Weights of a small transformer language model.
Size: width 320, MLP 1280 tanh GELU.
Architecture: LayerNorm before each block, rotary positions, untied embeddings.
Training: 895M tokens, 6832 steps.
MLP neurons of a small language model. Each row is named by its layer, matrix (up: input weights; down: output weights) and neuron, and shows model dimensions 112-239. Each number is 200 + 30 x the weight over its row's rms, rounded and kept within 0 to 999.
After each neuron's rows, "fires in" lists the words (lower case) most often at its 100 highest values on Wikipedia text that the model never trained on. A number after a token or word is its count.

L2.up445,200,266,199,203,209,256,191,169,181,196,190,184,218,203,197,235,288,190,173,203,228,211,206,221,190,194,223,166,187,171,213,203,148,184,213,192,174,214,127,258,154,152,180,190,171,190,161,231,207,253,195,194,204,255,173,217,211,192,204,183,186,204,197,213,244,209,158,223,203,173,176,186,221,270,223,245,208,129,193,209,205,217,164,244,193,227,182,167,238,221,201,224,173,208,206,266,235,158,214,126,180,176,192,188,183,202,233,209,216,234,240,185,159,225,192,200,225,215,208,203,205,126,189,214,206,203,239,190
L2.down445,229,210,220,153,229,206,198,225,217,169,130,164,215,194,233,202,209,176,207,194,201,164,178,219,252,152,208,198,176,211,249,157,242,216,202,144,250,217,189,184,148,149,197,198,159,218,211,175,210,186,174,146,176,199,147,231,212,198,220,135,160,208,184,251,210,165,202,197,280,226,257,189,196,198,171,180,245,239,196,217,215,189,227,153,228,177,251,167,183,214,203,219,187,216,141,216,231,162,175,175,203,211,204,151,232,224,216,198,203,180,251,197,204,164,206,214,184,214,206,179,222,228,195,256,219,153,215,214
fires in: "to" 59, "as" 21, "from" 8, "in" 6

L2.up263,233,241,217,181,148,173,269,249,162,184,128,237,192,215,182,191,210,227,207,214,192,189,221,201,198,190,227,211,163,196,148,217,168,255,126,199,240,197,191,196,177,230,256,140,160,192,218,207,186,269,159,171,208,180,190,251,167,194,223,237,209,216,189,185,155,200,238,248,183,186,167,215,153,230,222,227,198,222,181,140,168,237,162,208,259,157,194,219,187,182,177,226,217,204,203,208,189,207,131,192,191,193,199,202,199,241,203,183,269,205,192,170,195,206,168,182,192,199,221,171,227,201,187,212,165,170,212,150
L2.down263,216,197,172,212,177,186,157,203,188,153,224,243,231,224,214,208,219,178,156,247,212,211,182,214,262,209,214,224,156,205,168,153,192,201,185,170,238,242,188,203,176,188,219,210,191,273,199,263,155,205,260,176,140,209,191,203,176,175,195,194,223,197,179,181,210,201,141,186,206,201,156,209,180,207,188,208,189,197,230,154,187,183,182,212,198,197,228,163,224,191,159,185,231,171,141,215,186,184,255,250,177,182,216,165,177,151,232,194,171,180,190,246,262,198,275,222,197,252,226,184,212,222,199,185,185,130,178,161
fires in: "to" 96

L3.up1006,218,196,184,219,225,231,212,229,200,197,233,222,189,229,186,188,251,220,206,211,205,283,254,170,240,221,182,161,208,160,202,196,210,249,170,165,239,186,200,186,179,175,214,216,234,214,213,171,190,232,219,147,189,201,182,190,165,211,144,210,229,198,197,224,263,189,171,196,216,196,226,238,179,179,210,194,180,209,227,168,202,246,158,170,249,201,236,192,189,183,190,217,206,192,206,183,260,230,230,186,172,164,175,255,179,185,189,127,231,156,220,200,180,167,170,199,131,232,182,253,164,143,228,223,186,154,250,159
L3.down1006,174,200,202,205,220,226,201,185,216,188,234,167,215,195,222,180,187,223,204,190,173,190,144,266,237,183,188,162,208,247,199,213,239,172,164,165,232,228,235,161,182,249,165,180,205,161,195,247,226,200,167,228,164,185,190,217,213,154,224,177,203,238,232,191,196,220,172,235,208,178,146,200,192,169,208,233,195,185,239,188,220,183,178,212,236,172,209,186,228,261,149,247,195,185,200,256,190,165,202,208,181,195,182,166,238,196,244,178,193,175,235,219,164,228,266,209,167,225,145,192,188,179,148,237,215,166,214,201
fires in: "from" 32, "to" 18, "during" 10, "at" 9, "after" 8, "following" 5

L3.up198,204,177,182,179,207,219,226,201,169,147,256,179,229,223,159,232,179,157,171,230,293,244,167,196,207,196,153,178,184,219,200,198,167,217,148,176,225,201,221,239,168,171,198,221,161,241,226,215,227,235,219,182,220,232,200,176,186,217,181,213,198,185,195,254,286,236,190,186,171,176,206,235,212,202,222,232,160,193,245,179,138,227,143,213,187,204,196,221,200,142,214,178,197,212,204,207,221,167,233,160,207,197,175,192,227,178,241,208,276,248,207,180,225,216,171,197,195,220,204,165,169,208,166,177,193,174,222,204
L3.down198,213,190,149,193,179,254,174,181,244,221,149,147,215,160,192,169,164,221,173,212,219,166,187,211,215,179,165,184,162,243,201,199,230,198,138,274,220,250,186,193,153,162,155,180,157,154,202,172,216,207,206,207,223,208,191,217,165,202,196,198,233,189,198,190,175,242,194,171,215,186,176,192,238,197,152,191,222,202,209,197,165,215,190,239,151,153,187,178,189,205,199,234,224,223,165,156,197,167,235,197,245,209,171,220,172,256,197,209,194,168,210,162,262,184,231,252,201,187,208,162,179,183,202,250,176,179,146,246
fires in: "as" 34, "to" 17, "beers" 4

L10.up600,257,209,187,190,147,195,246,213,186,166,158,237,240,205,158,194,205,161,209,243,193,251,237,245,224,244,150,247,225,145,201,174,195,259,229,229,211,161,165,222,150,212,214,190,231,168,190,218,109,235,150,190,219,161,167,194,180,149,189,274,232,220,186,193,234,215,161,242,253,213,185,211,214,226,228,227,255,260,208,167,160,244,182,272,232,171,203,228,182,169,239,238,158,245,182,191,214,184,241,208,159,240,184,141,213,199,183,168,178,200,224,206,206,211,193,191,195,190,204,195,217,167,237,206,219,239,241,224
L10.down600,161,190,171,177,176,217,188,180,237,186,183,218,241,205,211,202,183,214,175,229,242,222,244,175,209,217,207,241,202,220,203,191,248,189,168,187,176,146,263,157,245,173,161,146,142,157,225,160,205,234,239,140,184,215,141,249,225,158,208,235,198,199,212,190,232,233,176,166,182,206,177,256,196,194,250,291,167,166,178,105,199,172,219,161,253,276,190,174,221,262,188,248,218,197,194,150,209,210,156,209,220,212,183,191,178,210,196,172,197,172,237,216,224,212,219,180,193,262,143,216,175,189,207,174,283,159,191,187
fires in: "on" 31, "of" 20, "by" 12, "his" 6, "for" 6, "in" 5

L2.up266,221,222,186,249,228,248,253,228,197,105,228,239,215,234,157,202,169,200,173,213,221,191,159,220,167,214,229,223,271,225,176,227,186,208,268,191,180,205,229,160,174,179,195,224,222,221,242,200,151,164,174,160,216,182,203,158,225,141,218,213,230,277,238,173,216,229,204,207,224,216,235,183,189,193,239,217,205,209,251,180,106,159,163,220,202,170,213,170,181,151,218,176,135,153,211,183,190,162,166,168,179,181,201,177,132,215,198,176,175,235,211,204,237,225,225,172,231,191,183,198,212,171,188,199,192,187,262,189
L2.down266,176,201,167,207,235,229,240,221,227,246,179,128,157,186,178,189,234,207,220,155,189,200,192,169,189,161,163,152,148,160,202,187,199,187,211,211,212,218,246,165,216,190,222,249,194,225,206,127,220,197,214,223,223,165,234,210,234,160,167,203,174,165,186,177,183,223,181,229,187,170,208,231,213,191,165,182,150,235,189,219,233,199,213,173,182,237,190,207,173,212,208,210,226,174,187,221,192,183,206,186,214,193,234,217,208,153,179,220,244,223,199,172,166,223,208,209,193,215,243,228,264,247,231,239,182,204,207,186
fires in: "of" 34, "for" 10, "man" 4, "one" 4

L2.up837,208,240,275,189,187,197,172,172,193,132,183,193,258,197,176,226,207,184,225,192,211,240,199,194,202,241,178,142,231,157,149,161,196,231,207,190,196,212,230,242,151,173,165,250,161,184,151,222,212,210,208,210,176,243,211,248,206,175,166,187,172,220,147,159,252,237,226,172,172,286,194,215,182,253,193,152,215,251,151,203,229,247,189,201,165,229,229,184,187,231,304,186,174,204,153,178,247,216,197,176,180,220,190,162,234,255,228,197,239,188,220,214,247,208,188,206,159,249,207,167,141,173,196,182,203,196,221,232
L2.down837,173,218,183,162,198,210,163,193,199,238,189,195,206,150,230,183,204,139,197,231,176,192,186,214,202,183,190,239,193,200,213,143,192,207,213,183,208,139,211,150,215,209,182,208,202,155,194,163,163,218,190,189,169,146,198,234,237,192,210,161,240,187,213,149,227,246,139,164,207,186,158,188,231,206,244,270,152,183,195,246,171,193,203,242,231,180,231,164,169,172,129,227,205,169,194,177,192,200,191,235,218,242,224,190,198,184,184,180,153,228,218,218,171,234,156,235,205,175,157,175,187,229,206,243,213,202,205,218
fires in: "of" 22, "2" 11, "on" 10, "with" 10, "to" 10, "4" 8

L3.up980,249,184,167,191,197,221,258,130,206,164,207,218,202,231,197,191,170,205,174,249,264,222,136,154,211,185,177,188,220,198,169,150,194,211,162,174,201,201,232,220,240,219,218,180,229,169,221,221,194,222,162,225,227,186,167,197,188,207,177,237,237,205,146,200,212,226,199,196,195,162,174,257,232,244,220,184,251,246,224,184,192,220,149,188,196,245,200,199,180,228,184,181,216,199,171,212,229,137,192,141,198,249,154,191,239,215,214,152,202,218,155,154,238,194,206,190,202,212,220,234,210,246,150,167,210,222,272,170
L3.down980,238,221,178,199,293,209,186,213,214,234,222,225,186,198,215,218,160,247,155,157,234,198,296,198,208,200,237,221,223,217,217,164,184,155,234,211,197,188,160,237,199,153,224,221,204,209,200,187,203,258,216,200,213,181,215,154,203,160,176,197,230,177,239,178,239,204,178,237,204,253,193,214,174,231,155,187,157,205,208,162,223,165,241,239,190,179,177,167,209,202,208,214,229,178,199,190,220,172,207,199,212,177,244,241,212,217,202,231,183,155,196,196,188,204,223,227,212,213,148,217,250,156,226,245,139,199,132,222
fires in: "of" 28, "to" 23, "poetry" 9, "denotes" 8

L2.up96,178,183,153,218,195,197,196,250,186,204,170,212,198,178,182,215,245,213,203,261,240,219,240,210,202,217,214,181,184,194,142,184,175,239,189,197,218,200,199,145,185,145,247,208,262,234,205,200,151,236,190,191,229,225,189,231,165,167,211,194,264,154,181,184,194,211,196,190,255,253,175,189,180,228,216,207,187,199,244,251,167,212,195,237,216,152,174,178,247,226,167,231,212,196,157,217,188,207,181,219,167,197,167,212,231,223,188,178,254,258,209,188,232,216,121,180,228,246,195,126,201,207,192,197,202,165,212,242
L2.down96,229,247,209,159,213,283,185,191,265,204,191,150,222,201,184,174,202,160,193,210,205,152,187,164,232,208,214,213,237,194,240,267,219,239,215,153,182,225,192,209,218,199,202,191,205,228,200,206,243,191,258,227,158,175,168,270,211,220,203,183,167,244,211,204,229,165,203,154,168,183,209,204,198,184,181,250,158,206,198,135,196,153,175,195,232,234,226,206,142,166,176,225,224,196,213,189,203,203,197,211,198,169,247,217,212,158,180,203,165,193,263,204,193,226,269,217,199,213,215,195,199,178,221,231,199,116,212,199
fires in: "to" 60, "on" 6, "aden" 4

L5.up1002,207,249,224,253,168,225,199,219,191,185,144,290,225,203,183,237,254,224,181,219,191,184,185,223,203,237,165,228,217,183,178,171,162,185,194,175,240,185,226,185,136,146,200,187,149,217,169,191,163,289,189,151,189,228,187,163,191,100,212,218,178,220,141,192,173,198,201,172,224,221,196,226,223,190,211,221,184,226,210,153,207,211,209,225,207,158,157,179,155,248,154,252,215,197,225,195,215,214,270,228,199,201,223,243,195,209,208,200,232,173,167,189,222,212,188,200,193,235,190,230,160,215,178,144,164,187,194,234
L5.down1002,191,179,178,224,187,211,230,179,199,162,265,273,203,231,169,222,243,156,208,182,210,228,176,157,220,233,180,183,181,204,170,229,176,225,254,196,186,229,234,177,172,164,228,187,213,180,226,204,170,194,225,206,210,177,212,189,235,211,185,199,218,222,240,212,232,200,247,235,194,157,209,167,188,173,215,245,225,188,153,165,200,190,197,208,168,216,246,221,179,245,168,230,162,176,234,136,224,192,200,214,188,183,167,160,206,191,198,151,169,213,188,223,245,170,226,168,246,188,185,215,139,251,237,217,222,247,231,197
fires in: "to" 45, "a" 8, "would" 7, "one" 7

L10.up855,197,221,190,177,230,206,257,167,233,177,205,179,228,217,160,214,206,209,198,173,237,191,182,259,210,186,191,123,204,149,210,181,210,213,189,171,204,250,232,160,170,225,145,232,178,216,242,160,188,243,206,216,188,193,219,162,202,203,224,192,189,272,226,235,220,192,192,222,205,233,213,260,211,247,228,220,255,179,256,165,182,147,149,175,149,161,215,158,191,140,248,167,183,234,220,225,209,146,220,229,196,156,212,198,245,185,189,166,219,172,160,134,194,188,198,195,213,203,170,199,197,227,227,224,209,234,206,153
L10.down855,181,203,201,188,211,258,115,214,182,189,188,141,181,197,171,218,237,209,191,196,164,174,186,163,254,181,225,279,206,264,163,186,151,170,208,209,220,179,237,167,251,179,216,251,186,223,196,207,201,191,176,171,197,180,225,225,220,183,188,192,210,184,164,213,142,161,174,157,204,197,214,194,189,191,188,232,174,211,162,239,148,224,221,237,223,266,176,199,162,189,130,173,212,222,242,186,201,220,170,176,170,200,198,235,168,229,177,187,214,192,143,255,203,171,191,215,191,202,216,200,160,206,137,206,204,148,185,234
fires in: "a" 17, "of" 9, "from" 9, "for" 8, "cm" 7

L2.up960,217,238,178,185,136,199,193,156,199,187,164,176,246,153,212,230,220,231,199,220,232,226,239,159,206,227,162,182,172,194,195,166,192,170,204,182,179,202,198,218,166,226,231,179,199,206,139,207,243,191,175,177,213,223,159,207,128,186,154,210,149,200,150,225,179,187,156,142,165,254,171,213,176,216,218,153,196,236,169,197,229,185,224,213,206,232,231,196,239,272,222,230,185,220,190,240,178,165,202,187,163,262,190,170,251,173,261,146,210,213,233,218,204,168,190,200,194,202,192,167,178,201,200,198,228,211,206,197
L2.down960,206,175,183,190,218,236,198,289,236,236,182,194,197,229,206,185,201,183,226,203,164,159,123,268,161,216,275,181,189,229,226,116,207,199,193,111,189,224,217,214,213,285,197,178,238,195,221,190,172,187,197,187,136,178,153,214,236,219,269,162,245,206,203,202,179,199,224,187,170,180,202,189,201,179,173,204,200,187,231,237,186,222,227,175,204,181,195,203,171,153,197,235,196,162,196,179,203,214,208,194,195,179,157,216,177,161,178,237,181,227,230,139,187,227,228,294,193,178,209,172,223,161,175,166,211,193,192,253
fires in: "of" 38, "to" 13, "species" 5, "love" 5, "into" 4